Part of a small language model's weights.
Size: 16 layers, width 384, 6 heads of 64, MLP 1536 tanh GELU, 35.7M parameters.
Training: a variant of Adam for these matrices, 614M tokens, 9840 steps.
MLP neurons of a small language model. Each row is named by its layer, matrix (up: input weights; down: output weights) and neuron, and shows model dimensions 32-95. Each number is 200 + 30 x the weight over its row's rms, rounded and kept within 0 to 999.
After each neuron's rows, "fires after" lists the tokens most often just before its 100 highest values on Wikipedia text that the model never trained on; "fires on" lists the tokens most often at its 100 highest values on Wikipedia text that the model never trained on. A number after a token or word is its count.

L7.up99,244,192,169,203,132,202,215,199,210,174,286,211,156,191,241,192,179,202,194,207,243,201,177,198,161,189,220,187,222,181,213,191,202,229,174,230,226,199,179,256,190,195,198,194,215,189,212,210,204,205,123,198,172,192,180,180,232,240,143,208,203,166,237,155
L7.down99,195,227,221,212,175,200,225,242,233,185,239,224,231,217,260,207,209,203,241,187,202,178,206,172,232,157,218,249,156,182,241,176,142,225,196,176,200,215,214,183,166,202,204,240,240,195,147,189,185,196,203,161,173,201,157,133,258,221,189,156,198,215,231,206
fires after: "\n" 74, " " 11, "| " 9
fires on: "| " 86, " " 9, "- " 5

L4.up765,232,162,165,227,165,242,193,233,227,207,167,124,207,219,187,160,189,221,148,174,233,193,157,208,217,204,179,223,207,188,206,188,216,202,270,203,274,171,167,233,244,233,204,206,181,183,171,190,184,209,221,245,210,142,133,162,188,168,157,194,205,164,229,171
L4.down765,183,174,180,171,190,175,207,271,202,209,188,180,193,212,208,214,185,187,206,173,230,206,219,99,197,198,203,183,168,202,187,195,194,230,185,184,173,139,238,200,163,189,200,210,221,198,199,209,156,186,200,214,207,286,227,239,161,174,183,192,193,197,164,221
fires after: "\n\n" 36, "\n" 17
fires on: "===" 33, "====" 19, "- " 11, ": " 10, "\n\n" 6, "==" 6

L7.up597,205,163,218,210,222,206,219,176,223,253,205,203,213,180,219,165,200,155,135,203,196,229,196,200,163,209,183,221,204,215,201,201,230,199,208,201,174,218,181,211,210,213,225,233,192,198,240,206,180,199,170,227,217,170,202,190,176,242,179,182,191,181,164,209
L7.down597,260,206,200,266,240,201,263,174,233,162,220,203,199,193,177,201,205,195,236,112,195,260,193,202,158,210,219,145,157,217,198,211,140,249,243,202,203,166,213,237,181,176,196,192,234,197,198,191,186,213,221,174,201,233,144,206,168,199,176,202,236,159,208,181
fires after: "\n" 66, "| " 15, "′" 13, "|" 5
fires on: "- " 53, "| " 10, "\n" 5, "Majority " 4, "Turnout " 4

L4.up108,224,156,202,162,164,208,217,192,204,186,242,217,204,199,207,177,158,244,195,201,196,224,187,197,175,174,210,186,211,215,195,206,193,204,199,205,216,175,185,233,193,198,244,164,271,177,213,254,215,205,196,255,119,162,197,189,238,246,163,251,184,168,191,184
L4.down108,208,208,163,184,206,177,240,211,194,148,254,186,216,179,271,169,176,166,163,151,201,207,180,222,212,220,244,190,204,215,201,191,199,213,185,176,207,274,226,198,230,161,205,193,206,174,149,158,169,163,185,214,187,147,222,229,165,161,187,244,210,209,172,198
fires after: "\n" 64
fires on: "| " 55, "- " 21, "\n\n" 6, "victory " 5

L4.up128,233,171,194,197,177,200,256,254,177,191,265,198,196,154,142,168,145,217,158,166,214,207,185,212,184,180,196,199,227,194,196,222,171,194,232,162,199,165,145,285,145,259,177,261,221,206,190,201,223,253,197,236,130,181,154,173,136,244,189,245,203,179,222,181
L4.down128,179,150,235,177,231,173,215,218,182,178,196,194,246,174,183,263,167,236,219,226,211,197,205,204,181,181,192,262,218,217,188,197,223,205,250,194,161,236,225,181,201,256,180,169,256,204,225,212,218,219,194,180,214,145,191,135,143,222,159,184,219,187,189,217
fires after: "|" 48, "\n\n" 20, "- " 4
fires on: "\n\n" 57, "===" 16, "====" 8, "Website" 5

L4.up1532,199,171,210,204,219,203,155,203,228,220,280,199,206,182,213,266,189,190,196,256,184,107,169,208,191,204,203,259,249,197,230,184,164,260,185,257,230,199,252,201,220,238,202,202,187,204,189,122,195,149,196,183,182,140,229,175,158,204,227,174,202,206,188,185
L4.down1532,234,198,233,184,194,205,219,216,189,178,234,250,199,184,217,236,133,188,156,211,190,154,176,180,233,203,204,208,218,157,231,214,169,242,214,189,226,193,189,200,164,222,220,174,184,159,170,220,210,157,233,162,227,169,248,151,139,175,215,117,152,217,247,179
fires after: "\n" 93
fires on: "- " 99

L9.up285,176,189,195,190,207,148,138,195,250,152,237,213,199,252,226,181,181,199,220,150,253,235,184,228,177,286,221,181,198,184,179,205,143,234,167,197,181,213,186,175,174,184,199,174,166,205,229,231,262,182,169,260,219,193,225,180,235,197,201,247,209,178,195,173
L9.down285,194,186,200,225,215,221,215,188,211,197,198,147,100,251,201,159,197,233,217,162,184,229,190,219,172,213,183,197,225,173,202,231,145,165,196,207,188,172,155,226,158,142,261,251,207,212,160,279,184,213,200,212,193,171,257,211,167,239,183,247,214,246,172,196
fires after: "as " 30, "(" 24, ", " 8, "is " 8
fires on: "a " 60, "born " 10

L9.up917,205,162,238,196,186,96,221,235,207,99,191,194,220,216,182,220,177,143,256,217,219,191,184,225,203,256,240,200,214,234,199,155,269,171,170,172,196,206,246,215,206,141,257,186,190,154,198,184,149,190,144,185,169,163,166,172,198,212,196,229,199,201,268,206
L9.down917,242,178,269,201,203,176,179,225,206,226,174,225,190,162,187,228,194,230,198,239,156,197,205,192,180,212,209,214,219,254,213,204,258,175,168,210,170,199,198,276,168,257,239,216,208,169,150,212,187,221,258,121,210,210,192,172,220,202,182,203,202,218,134,216
fires after: "| " 25, "part " 11, "as " 10, " " 9
fires on: "| " 28, "of " 15, "it " 10, " " 4

L4.up164,225,220,153,250,158,198,244,198,228,203,238,183,222,177,209,193,204,196,192,226,238,191,164,196,191,231,215,226,195,256,203,161,194,191,253,195,251,160,177,265,173,206,214,230,134,221,210,213,151,180,200,182,167,176,154,169,211,216,170,229,243,135,252,179
L4.down164,194,208,229,214,192,202,218,224,209,207,168,232,182,183,204,154,255,198,170,200,256,189,263,149,198,197,225,221,177,214,157,185,183,195,208,178,209,164,196,209,117,210,208,239,152,197,219,128,205,163,174,226,238,150,179,256,212,166,171,104,191,185,207,236
fires after: "\n" 77, "| " 4
fires on: "- " 77, "\n\n" 12, "Total " 5

L4.up1479,260,177,178,165,208,229,241,202,205,209,199,177,188,172,156,211,114,178,201,241,192,205,184,239,183,203,157,223,133,194,230,221,188,197,182,191,185,186,197,185,218,224,238,190,197,170,223,175,200,152,200,227,155,204,176,172,193,226,204,222,167,108,204,171
L4.down1479,220,202,208,160,192,207,213,187,223,193,166,147,249,227,194,173,153,218,199,176,206,212,211,237,166,136,241,212,132,185,194,150,229,221,168,188,192,132,195,221,146,268,210,212,188,244,226,187,215,231,164,209,187,191,148,156,227,174,211,229,197,169,148,206
fires after: "=" 37, ")" 7, "\n\n" 6
fires on: "\n\n" 69, ") " 9, "= " 6, "), " 4

L12.up702,218,220,192,157,160,175,248,217,191,174,206,215,203,135,223,225,156,216,252,221,267,212,241,229,197,192,158,242,225,199,200,208,236,164,272,212,208,227,169,221,197,211,208,232,229,237,188,182,179,171,188,219,196,219,133,211,201,205,158,242,202,147,151,198
L12.down702,197,172,221,206,204,231,190,190,208,174,218,192,215,182,142,203,187,192,284,194,168,231,188,124,183,180,185,197,193,222,169,212,199,194,221,180,158,194,178,176,201,237,218,162,171,251,167,222,158,221,202,193,183,239,173,230,202,188,222,164,216,155,179,191
fires after: "| " 55, "; " 25, "." 5
fires on: " " 37, "— " 12, "9" 7, "1" 5, "10" 4

L4.up1309,240,201,217,204,143,200,254,221,227,212,257,217,165,165,186,231,204,188,172,258,169,132,179,212,196,204,211,255,156,210,214,207,165,206,204,220,182,194,191,190,262,194,255,204,169,211,223,191,212,187,237,208,129,147,190,181,178,212,258,230,205,182,141,188
L4.down1309,201,192,206,236,170,208,198,180,197,210,236,282,191,177,201,188,222,238,149,187,217,234,186,190,238,182,237,183,200,153,187,208,222,258,201,210,197,242,243,185,216,206,197,207,213,233,171,202,218,229,167,178,207,205,245,217,238,234,199,170,185,221,195,204
fires after: ". " 52, "\n\n" 11, "\n" 4
fires on: "When " 18, "if " 16, "If " 11, "Although " 9, "After " 9, "However" 7

L9.up888,177,183,207,136,246,195,246,200,204,135,235,193,192,138,209,207,210,213,184,203,231,187,163,190,172,201,201,205,174,216,191,179,171,175,191,170,213,190,187,235,154,237,247,194,178,186,208,203,210,187,157,218,219,162,166,167,195,206,193,202,230,202,216,210
L9.down888,159,227,180,190,216,171,216,168,210,221,198,183,224,183,220,216,175,197,162,196,192,207,220,189,169,202,191,215,168,173,173,244,144,173,186,192,190,221,177,164,215,255,189,211,132,201,178,189,244,236,194,146,177,197,193,93,187,206,189,177,211,223,186,156
fires after: "of " 42, "=" 18, "by " 4
fires on: "the " 51, "\n\n" 26, "The " 5, ". " 5, "| " 4

L9.up898,236,172,209,231,195,207,194,219,192,217,216,159,190,246,218,154,200,199,211,185,170,228,198,178,150,191,203,183,195,154,200,196,232,212,240,202,183,208,220,179,199,233,188,202,227,158,224,216,188,134,124,206,206,180,161,175,175,200,165,193,130,156,205,201
L9.down898,211,172,203,214,254,179,267,222,175,224,201,185,155,163,197,177,215,122,149,138,220,203,178,166,198,176,195,233,150,217,227,213,229,180,226,186,178,214,190,195,171,204,221,228,240,230,197,199,197,228,221,214,232,224,187,119,178,189,152,165,188,201,153,267
fires after: "\n" 58, ":" 13, "′" 5, ")" 4
fires on: "- " 42, "\n\n" 29, "| " 12, "|---|---|---|---|---|---|" 4

L7.up1295,206,166,184,180,201,173,226,216,209,167,138,172,217,227,221,212,202,170,211,210,151,218,206,230,205,190,176,172,146,193,206,215,195,188,250,200,199,157,177,232,185,239,198,213,152,175,222,172,173,205,216,195,242,196,178,172,174,227,201,197,183,215,222,179
L7.down1295,216,173,208,179,172,237,207,248,217,202,245,209,164,193,201,230,140,202,214,185,224,212,187,231,189,233,176,191,189,193,260,242,222,201,211,188,167,220,195,195,218,249,209,169,170,187,183,156,179,255,207,261,167,223,145,160,205,170,239,252,200,193,197,208
fires after: ", " 26, "but " 8, "′" 7, "and " 6, "; " 6, "while " 5
fires on: "the " 88

L4.up642,240,134,167,223,199,207,201,235,215,205,234,204,182,193,181,183,151,144,203,192,254,247,166,209,201,136,192,227,211,236,219,223,195,200,219,203,211,154,172,219,216,229,253,204,235,234,239,237,293,189,202,205,178,189,197,158,199,258,148,262,170,183,177,166
L4.down642,209,234,184,228,218,202,189,167,239,243,199,199,154,159,207,156,178,224,192,150,146,178,199,201,148,171,233,188,164,190,183,206,205,173,208,183,202,188,147,190,170,182,167,172,142,198,204,153,181,213,170,157,218,189,211,139,195,195,170,200,195,186,166,200
fires after: "=" 38, ")" 16
fires on: "\n\n" 100

L4.up182,198,194,235,214,177,170,198,153,183,170,169,163,265,109,124,221,189,208,220,167,201,179,196,277,152,203,204,161,172,232,217,176,260,230,207,239,231,237,206,152,236,140,198,246,222,233,240,246,198,198,189,226,122,180,206,187,243,157,264,228,163,214,182,193
L4.down182,215,207,231,176,184,172,147,231,141,170,181,216,192,176,204,194,202,173,223,191,200,215,197,221,216,200,215,241,232,183,205,196,163,221,228,201,209,174,212,186,214,185,162,218,244,253,203,205,191,198,204,238,177,210,198,192,249,142,260,204,209,213,198,198
fires after: "the " 38, "The " 9, "-" 4, "a " 4
fires on: "town " 24, "city " 15, "area " 12, "region " 7, "town" 4

L12.up1246,196,138,243,172,205,157,194,178,226,174,234,228,248,198,167,262,155,218,221,219,202,206,182,253,237,220,237,221,216,254,205,169,185,211,224,223,243,182,198,178,186,149,183,235,120,245,209,211,213,184,222,211,231,170,216,183,232,182,263,247,210,178,257,224
L12.down1246,249,159,205,200,157,196,187,182,183,174,259,234,216,251,210,220,165,191,222,211,179,176,124,200,237,193,227,152,253,198,174,138,230,204,236,214,215,193,214,223,207,122,198,169,174,213,223,210,202,202,213,202,255,255,172,191,184,159,243,205,223,167,249,205
fires after: "was " 24, "as " 15, "is " 11, "'" 5, "becoming " 4, "became " 4
fires on: "the " 69, ", " 19, "s " 5

L7.up20,234,166,193,182,222,234,233,200,204,198,231,196,200,170,161,169,146,217,187,167,175,185,182,198,192,185,172,265,198,212,215,224,203,176,208,192,277,192,144,186,224,177,214,231,203,152,180,204,167,136,183,215,217,154,229,186,183,215,199,192,207,206,184,209
L7.down20,190,215,224,202,192,213,232,165,188,247,243,257,240,237,219,186,201,222,156,231,207,211,189,185,188,166,248,208,200,200,263,213,187,262,244,203,235,192,226,211,150,224,231,239,216,181,189,174,187,173,194,186,144,179,182,168,257,215,157,220,209,191,207,186
fires after: "\n" 39, "0 " 8, "'" 7, ")" 4
fires on: "| " 32, "- " 20, "\n\n" 18, "). " 10, "\n  " 8, ". " 4

L4.up1352,247,151,229,213,237,187,208,218,197,191,237,198,213,235,157,185,215,200,176,203,198,194,170,223,232,193,217,272,154,178,236,205,199,276,202,211,235,204,166,185,190,169,218,213,202,178,216,118,220,206,180,223,200,217,217,185,192,206,216,185,195,219,168,195
L4.down1352,193,224,225,201,150,178,240,181,231,214,245,208,223,236,208,205,223,169,235,169,204,181,182,229,216,204,152,246,211,236,246,187,176,221,157,240,208,230,209,206,151,135,187,189,247,177,207,205,221,203,163,178,252,229,158,217,179,246,214,134,147,230,196,200
fires after: "\n" 33, "- " 8, "″" 5, ": " 4, "UTC" 4
fires on: "- " 33, "(" 10, "N " 8, "UTC" 5

L9.up1437,224,197,170,168,239,192,152,196,207,249,195,185,202,238,199,199,183,161,194,217,187,226,166,214,165,182,153,182,206,176,216,191,214,172,266,228,166,227,164,180,243,241,179,231,205,195,213,205,211,172,148,243,193,154,188,175,227,205,210,231,142,227,170,144
L9.down1437,176,136,227,208,215,169,285,199,190,173,212,188,133,142,178,223,249,185,201,160,210,223,182,213,179,176,208,196,178,209,202,180,215,174,154,283,201,236,186,216,183,213,213,209,240,175,231,200,177,168,181,207,193,206,202,189,190,207,184,212,182,219,139,259
fires after: "\n" 33, "201" 13, "202" 11, "|" 10, ")" 6
fires on: "\n" 19, "- " 16, "| " 14, "2 " 11, "6 " 5

L12.up1334,225,214,199,212,146,197,147,231,216,225,209,194,220,211,188,235,236,180,192,206,246,176,202,253,228,253,223,175,190,180,205,219,181,245,224,179,173,160,185,187,206,202,250,248,197,251,221,195,209,162,204,208,175,175,234,153,160,186,190,178,212,195,188,224
L12.down1334,202,202,211,184,246,232,219,199,159,204,214,226,204,204,226,229,155,261,180,179,176,191,134,204,168,161,199,207,224,188,190,194,171,220,204,198,189,208,225,214,177,197,228,185,183,194,186,184,136,199,190,178,219,205,190,164,161,188,213,183,172,180,215,209
fires after: ". " 22, ", " 17, "at " 6, "\n" 6, "In " 5
fires on: "the " 26, "In " 18, "an " 10, "a " 10, "in " 8, "but " 6

L4.up161,189,170,191,183,191,185,226,212,257,178,230,235,230,217,165,218,165,137,170,225,176,166,174,187,221,200,152,221,211,218,279,194,160,154,164,194,202,156,196,222,176,209,233,208,191,211,185,202,215,186,174,226,195,174,220,188,243,258,175,220,207,184,220,165
L4.down161,216,178,168,142,147,147,217,241,230,209,263,217,195,159,205,206,169,202,147,202,220,189,225,199,210,197,288,240,177,200,173,209,206,240,153,242,191,202,171,194,193,166,182,212,175,226,191,177,244,203,241,216,206,178,223,186,173,175,189,195,180,209,209,196
fires after: "\n" 49, "|" 7, "\n\n" 6
fires on: "- " 50, "= " 17, "\n" 15, ": " 6

L12.up398,199,211,187,129,190,217,236,164,217,199,186,189,252,209,239,144,202,190,192,240,180,189,204,226,166,186,188,218,164,231,215,219,211,208,196,181,197,230,121,220,193,214,191,240,145,176,201,174,208,186,194,196,163,113,200,176,284,213,209,205,227,228,187,209
L12.down398,217,227,239,204,166,204,162,196,199,192,232,191,200,240,183,228,209,240,247,208,247,241,201,201,215,259,229,245,212,210,242,145,168,223,240,196,147,195,186,190,215,212,232,171,223,209,156,204,213,209,236,157,194,277,123,198,174,233,232,177,227,164,183,117
fires after: "; " 19, "AR" 10, "S" 9, " " 7, "F" 7, "R" 4
fires on: "; " 51, "| " 18, "R" 7, "M" 7, "W" 6, "D" 4

L12.up1277,231,217,212,204,169,180,200,192,213,184,206,214,222,269,204,235,212,222,201,241,147,164,179,221,219,214,165,145,147,231,155,161,220,252,179,172,195,185,176,207,227,248,170,248,188,176,213,216,193,181,183,206,192,212,154,181,263,212,206,179,195,222,204,210
L12.down1277,173,210,181,232,192,232,192,220,244,162,181,159,172,206,211,156,215,246,228,227,234,246,195,174,196,199,160,220,169,158,227,159,218,222,211,220,174,256,226,229,214,156,193,170,170,238,222,202,206,275,224,261,230,214,171,255,241,191,225,150,155,199,140,244
fires after: "| " 47, ", " 5, "ESP " 5, ": " 4
fires on: "N" 24, " " 22, "H" 17, "| " 8, "K" 6, "R" 5

L12.up899,234,179,188,213,160,191,170,222,167,188,222,166,190,215,223,243,167,181,218,183,209,198,170,243,209,183,152,208,154,206,189,156,206,239,151,207,241,195,195,165,202,170,184,171,218,204,182,178,217,215,243,226,191,175,231,172,216,208,196,208,210,236,192,192
L12.down899,206,157,205,149,177,226,222,183,220,202,239,255,181,196,165,155,174,201,175,231,169,157,153,163,205,158,177,195,146,191,232,165,205,219,168,219,223,236,154,192,182,277,248,168,247,202,168,212,161,231,249,181,233,238,275,233,188,255,196,209,144,169,241,215
fires after: "(" 42, "ost " 9
fires on: "(" 50, "born " 36

L12.up1052,146,219,208,212,166,165,167,196,195,175,210,205,176,181,191,186,165,267,222,223,216,213,195,242,165,201,253,209,209,232,213,183,190,216,185,219,254,237,174,172,190,217,197,204,193,173,242,197,208,223,207,191,176,204,149,195,216,264,201,243,208,221,207,150
L12.down1052,229,206,170,202,161,233,170,133,170,179,152,190,230,226,184,194,240,196,186,208,207,220,171,188,222,149,194,160,169,233,192,153,226,155,214,238,86,197,202,214,181,172,232,227,220,229,181,166,175,131,183,155,208,223,192,217,163,189,203,198,216,234,174,205
fires after: " " 48, "as " 6, "was " 4
fires on: "| " 48, "a " 17, "the " 12

L4.up809,180,199,186,241,153,206,228,234,180,197,251,195,161,182,207,164,202,194,141,161,221,218,176,178,173,196,209,148,166,202,211,231,170,176,207,222,232,208,209,203,170,233,166,203,172,230,181,276,241,183,242,235,253,184,208,181,176,173,224,234,161,213,227,180
L4.down809,193,249,211,211,169,234,223,175,190,194,181,166,162,158,182,200,248,247,187,226,239,164,184,271,197,232,214,182,152,170,253,223,152,207,208,166,251,187,201,183,170,162,143,204,212,183,194,208,187,189,153,246,236,192,286,178,217,165,217,190,182,202,200,210
fires after: "of " 29, "and " 8, "in " 8, "to " 6, "with " 5
fires on: "his " 52, "the " 45

L9.up884,198,159,220,166,205,237,189,211,190,142,236,211,206,188,200,153,168,145,217,240,258,172,185,207,200,238,142,182,218,182,202,188,134,208,183,174,188,130,171,228,189,230,197,203,190,196,190,217,202,130,163,164,205,184,158,174,256,228,185,209,217,228,123,192
L9.down884,184,201,160,194,192,217,235,191,220,166,153,209,183,133,228,233,194,249,176,190,195,189,226,145,183,173,204,191,212,158,128,187,244,172,195,197,211,174,194,174,270,194,204,212,192,157,182,198,212,224,159,208,216,247,186,165,170,189,175,209,140,204,210,177
fires after: "| " 34, "(" 15, "=" 11, "- " 7, "of " 7
fires on: " " 33, "born " 15, "a " 15, "\n\n" 11, "J" 10

L4.up786,245,194,182,203,215,214,194,230,202,215,227,185,139,179,195,168,203,185,203,150,171,222,204,195,204,188,184,197,182,282,174,210,173,199,232,183,217,161,210,179,167,178,200,224,199,228,186,315,276,200,181,202,178,208,216,185,277,216,239,259,220,190,174,206
L4.down786,189,210,171,97,231,178,156,193,189,182,246,230,143,236,234,169,208,136,188,248,223,182,193,197,197,172,191,193,182,178,168,211,224,234,159,199,166,181,190,251,152,189,227,213,233,154,155,143,208,166,199,179,215,153,243,178,180,241,129,225,194,207,226,196
fires after: "(" 48, "is " 8, "be " 5, "47" 5
fires on: "born " 51, "used " 5, "\" " 5, "based " 4, "came " 4

L9.up1362,146,172,172,162,187,142,206,215,191,160,189,158,185,204,181,200,197,190,150,222,202,203,178,194,220,278,169,226,135,187,196,160,225,203,196,207,109,229,206,167,265,216,183,267,167,190,240,292,241,209,171,187,163,195,155,184,220,191,250,197,168,185,249,189
L9.down1362,247,194,253,177,202,149,185,218,188,161,179,206,209,199,228,186,225,150,221,229,216,238,199,220,184,186,200,187,145,206,232,185,174,192,183,211,127,229,213,189,231,197,224,240,155,220,224,179,197,173,235,220,225,189,171,165,197,196,214,168,236,141,173,183
fires after: "| " 43, "; " 11, " " 5, "s " 4
fires on: "| " 31, " " 19, "L " 7, "; " 5

L12.up131,226,201,182,166,205,187,168,176,206,214,195,177,255,239,182,179,158,208,297,209,178,196,198,160,167,262,161,221,250,189,201,176,155,219,220,203,191,161,169,178,182,258,187,203,226,209,165,235,180,165,262,207,174,210,147,178,254,172,238,198,160,244,255,199
L12.down131,199,235,201,245,166,180,205,257,189,149,215,155,192,196,242,200,194,182,155,226,223,197,296,253,217,171,242,161,139,186,168,258,253,177,204,171,203,198,211,236,237,180,170,199,162,202,219,166,208,183,184,212,205,191,237,173,197,233,221,225,243,159,179,262
fires after: "\n" 39, "2 " 6, "3 " 6, "1 " 6, "4 " 4, "6 " 4
fires on: "| " 47, "- " 30

L4.up1207,190,194,176,206,182,184,235,240,225,207,252,205,239,179,242,151,202,208,187,240,196,187,167,181,177,208,226,244,153,218,220,179,194,277,215,231,210,200,154,223,208,207,242,185,175,167,206,238,223,181,203,194,172,171,215,181,175,245,207,239,129,159,202,171
L4.down1207,188,217,217,216,182,124,211,274,187,231,196,204,217,180,215,185,201,212,188,159,194,208,194,176,151,243,194,205,147,263,185,182,172,223,212,209,125,213,226,171,177,187,193,203,181,223,178,159,173,201,229,199,183,177,174,238,222,173,168,190,131,187,191,187
fires after: "\n" 55, ")" 5, "\n\n" 5, "-" 5, "201" 4
fires on: "- " 38, "| " 18, "\n" 15, "1 " 8, "2 " 5, "In " 5

L12.up621,212,160,181,171,131,188,198,222,240,159,174,203,189,278,215,228,194,205,130,197,192,240,221,178,139,212,175,233,175,218,189,232,215,229,252,175,230,202,155,265,201,175,235,185,191,171,142,231,177,152,199,177,178,177,171,169,218,242,198,245,190,203,197,203
L12.down621,170,206,180,149,213,178,193,184,226,194,219,287,227,207,267,197,147,177,192,172,174,201,205,173,184,219,237,205,236,225,243,191,179,202,186,221,222,194,240,180,218,227,213,160,127,148,188,208,165,212,207,195,188,188,216,143,226,227,150,168,163,237,167,239
fires after: "\n" 35, "Hard " 11, "1 " 9, "3 " 6, "DF " 5
fires on: "| " 61, "- " 26, "The " 5, ": " 4, "; " 4

L4.up521,232,196,222,204,202,177,274,204,164,218,239,169,206,180,195,171,224,206,155,227,216,240,192,214,194,178,147,242,188,269,231,206,214,214,210,211,171,134,191,203,257,191,256,198,191,206,152,170,205,175,172,213,167,184,200,175,251,236,202,197,194,120,207,172
L4.down521,190,191,259,180,205,159,216,184,201,169,253,181,207,211,249,154,250,180,182,160,222,192,205,139,180,149,206,178,195,149,182,215,257,199,197,235,163,249,245,207,199,224,218,214,224,199,170,260,213,241,196,216,208,249,243,198,193,250,192,190,169,216,162,212
fires after: "\n\n" 41, ". " 27, "\n" 17, "- " 6, "." 4
fires on: "In " 79, "On " 5, "- " 4

L4.up920,236,166,172,195,201,189,202,202,204,203,212,166,188,180,190,196,178,144,191,212,226,207,162,162,193,192,191,247,184,219,205,203,183,179,241,204,158,171,160,231,221,209,223,216,206,202,238,191,159,215,212,265,185,175,154,156,180,209,166,241,173,131,228,174
L4.down920,207,236,185,231,227,189,169,153,224,219,166,186,196,251,210,144,202,215,208,135,202,230,207,179,185,163,247,189,160,241,209,193,221,192,212,176,210,179,154,227,128,218,164,208,180,182,204,204,207,161,170,197,230,163,173,117,164,193,155,213,195,199,175,189
fires after: "=" 43, ")" 11, "\n" 5, "\n\n" 4
fires on: "\n\n" 90, "- " 5, "= " 4

L7.up1289,245,192,163,177,130,211,208,224,212,189,248,229,233,168,206,190,165,154,199,224,222,203,156,226,181,196,183,159,212,192,212,225,291,152,227,194,191,193,153,173,164,212,242,262,216,216,178,200,214,207,130,249,204,172,137,172,159,217,163,239,239,145,222,195
L7.down1289,222,187,204,243,207,170,105,191,208,168,246,261,225,218,189,216,202,227,185,186,198,237,187,223,209,228,172,223,177,240,157,221,210,198,198,179,200,184,220,229,250,214,236,188,158,258,160,193,253,233,229,174,206,214,165,215,158,205,248,167,202,199,159,210
fires after: "|" 99
fires on: "\n" 99

L4.up766,222,203,173,185,240,212,219,155,205,228,211,199,168,191,226,177,181,123,190,175,224,233,201,173,195,168,188,254,162,255,220,190,167,224,195,211,196,153,151,196,238,224,216,200,190,153,251,215,193,183,143,221,180,154,207,146,172,190,243,223,230,141,190,182
L4.down766,178,219,172,208,214,151,225,170,217,229,134,218,193,158,273,191,227,202,191,146,196,156,238,222,217,200,217,210,206,224,179,184,239,189,176,212,205,165,204,173,207,150,150,197,148,216,182,165,187,230,149,182,214,234,155,189,230,252,194,164,193,250,186,171
fires after: "=" 34, "\n" 30, "man " 6, "\n\n" 4, ")" 4
fires on: "\n\n" 56, "- " 34, "American " 9

L7.up720,234,194,166,233,224,200,241,254,215,217,229,201,186,166,217,152,180,191,235,160,195,196,153,184,192,142,221,193,204,221,225,230,262,231,285,184,258,166,144,153,129,188,224,205,188,155,191,144,182,194,159,159,231,180,151,165,214,180,169,205,217,165,189,182
L7.down720,257,214,208,219,175,181,178,238,223,239,193,204,230,168,210,208,225,195,210,180,193,202,222,190,194,193,218,185,192,266,239,183,234,273,204,183,229,192,221,185,204,195,193,193,181,225,184,188,194,206,188,198,162,214,179,187,236,192,186,221,154,211,220,186
fires after: "\n\n" 37, "\n" 11, ")" 6, "footballer" 5
fires on: "== " 26, "\n\n" 26, "\n" 14, "- " 9, "=== " 8

L9.up1376,225,205,205,156,185,226,191,171,172,192,224,221,223,161,185,195,173,176,205,219,198,196,209,174,216,244,171,189,195,237,204,206,200,245,243,226,179,198,234,163,212,250,243,217,204,206,161,254,226,183,203,200,257,131,172,179,256,178,172,180,203,190,214,205
L9.down1376,179,154,201,216,219,171,224,250,217,139,207,216,194,217,225,174,230,185,217,152,240,153,206,200,184,208,224,178,242,164,206,207,162,244,225,201,205,199,229,207,193,181,194,188,223,208,227,193,208,221,106,193,150,272,198,125,193,210,225,222,190,209,178,216
fires after: "1 " 14, "-" 10, "2 " 9, "4 " 8, "3 " 7, "0 " 4
fires on: "| " 42, "-" 19